Weights of a small GPT-style language model, trained from scratch on English Wikipedia.
Architecture: RMSNorm before and after each block, rotary positions, tied embeddings.
MLP neurons of a small language model. Each row is named by its layer, matrix (down: output weights) and neuron, and shows model dimensions 16-143. Each number is 500 + 40 x the weight over its row's rms, rounded and kept within 0 to 999. Numbers have three digits each. A neuron's up and down rows have the sign that makes its largest values positive.
After each neuron's rows, "raises" lists the tokens whose logits its output raises most directly, leaving later layers aside.

L6.down2:460489474532398545526503497534576524436456550481499498498476434502423490453551520555512431465450485558455549457500477524513594497483507544510518537493447422473490531521532473468501478472508485482462467581503499521457533500518529524553524474507453515455557586431463480611469439498429511559522586501554501486549556489510467439468508536527548460564595495539477423509470526479497462476449
raises: "ly", "ness", "ly,", "lish", "inc"

L8.down885:472455529463542499499434557448534538561520526546486520471436469475488476531468517466554514499498457502526494479475491394497535496518491499542496518587412555510529542513515494485535542465536463428524516503466551477510461503443482525474486441513501423474493516500533484464485465536530464538465526461458498496508462446510530492515548459587518555564507532507463507491522454515478530441571
raises: "ized", "ical", "ization", "ised", "iz"

L11.down764:480464430511478538495473457519482535430523559489514440466471535481570450444473524476480504465538544515446460467540579433472469514501491458465515437452512491498470519461497429514490492480481492511505548393448535411591459529478535500527570586481554535562514535439434541529500555455549526528619460521469483537536464426467503519523507459458466477506477494491444478563462550540454567466549
raises: "aughter", " son", " d", " el", "augh"

L11.down290:466481521555420547468588524497528550447536519465515514457498407562536384480592598492533505476494488548428407448512587503487519506487533479555504478491475499551517453513508472546517514505522523551525579453531481504508531534513482579515438545460525490481478483540505433485506469442434493509479488505466439445500570488470470484486478582545508566512534505545535510502504392485470579440492
raises: "or", "or,", "ish", "s", "ible"

L5.down683:527584547496530518469531511493441444439557512492451487498453532625511520483492561510540528526571551481476484484452505473556538471517453474483443383549477502487538518553537516504568504495498428434488492581500572530482480478480487510583526511452512492521491526483465424536524503486524451435551528480533476486489511534493544507484520543484490456522482453551483508482522514536577472469425
raises: "vol", "ality", "al,", "al", "za"

L5.down716:416471473586486422466532504548616524506527493492447471439490480549533406546471490462506495506455534471525531452520498503470518503447584498520471519498477422489477511493550506480509482510517452554591467500512531535503541448466523493423519486469437553477439540507552528525489494517549497536432569549504549505502460492423533492521418496493542510470551455528464453513521436515470490547388
raises: "ll", "tt", "ss", "ld", "g"

L9.down651:437499533504585529479507539534495458535512544468583523484468554497486495551484505468405492494486493455471545520517544549494522379499555539478504459578494439532507554506576512499527502440475496489468439544487438479521503538491463479578512405471533529465528535448451488500511512642504518459483382523508429523481513508612524508480559491531529530552511512548584493586500499443452549549481
raises: "ons", "itte", "on", "ission", "ence"

L8.down262:500504534585508464518541497590532434501486512515445492466459435526518473498440509449477547516529502560511561463502453540528532522486552562539480492554478550499513515506489523551526530566478455501489554545554546520466479463548522548531529491454540511502502424416507477565515441426445539488525463565517462463482485480510379486518498468430399524452533509482483525568516471516568504473472
raises: "ridge", "ene", "ody", "oard", "ase"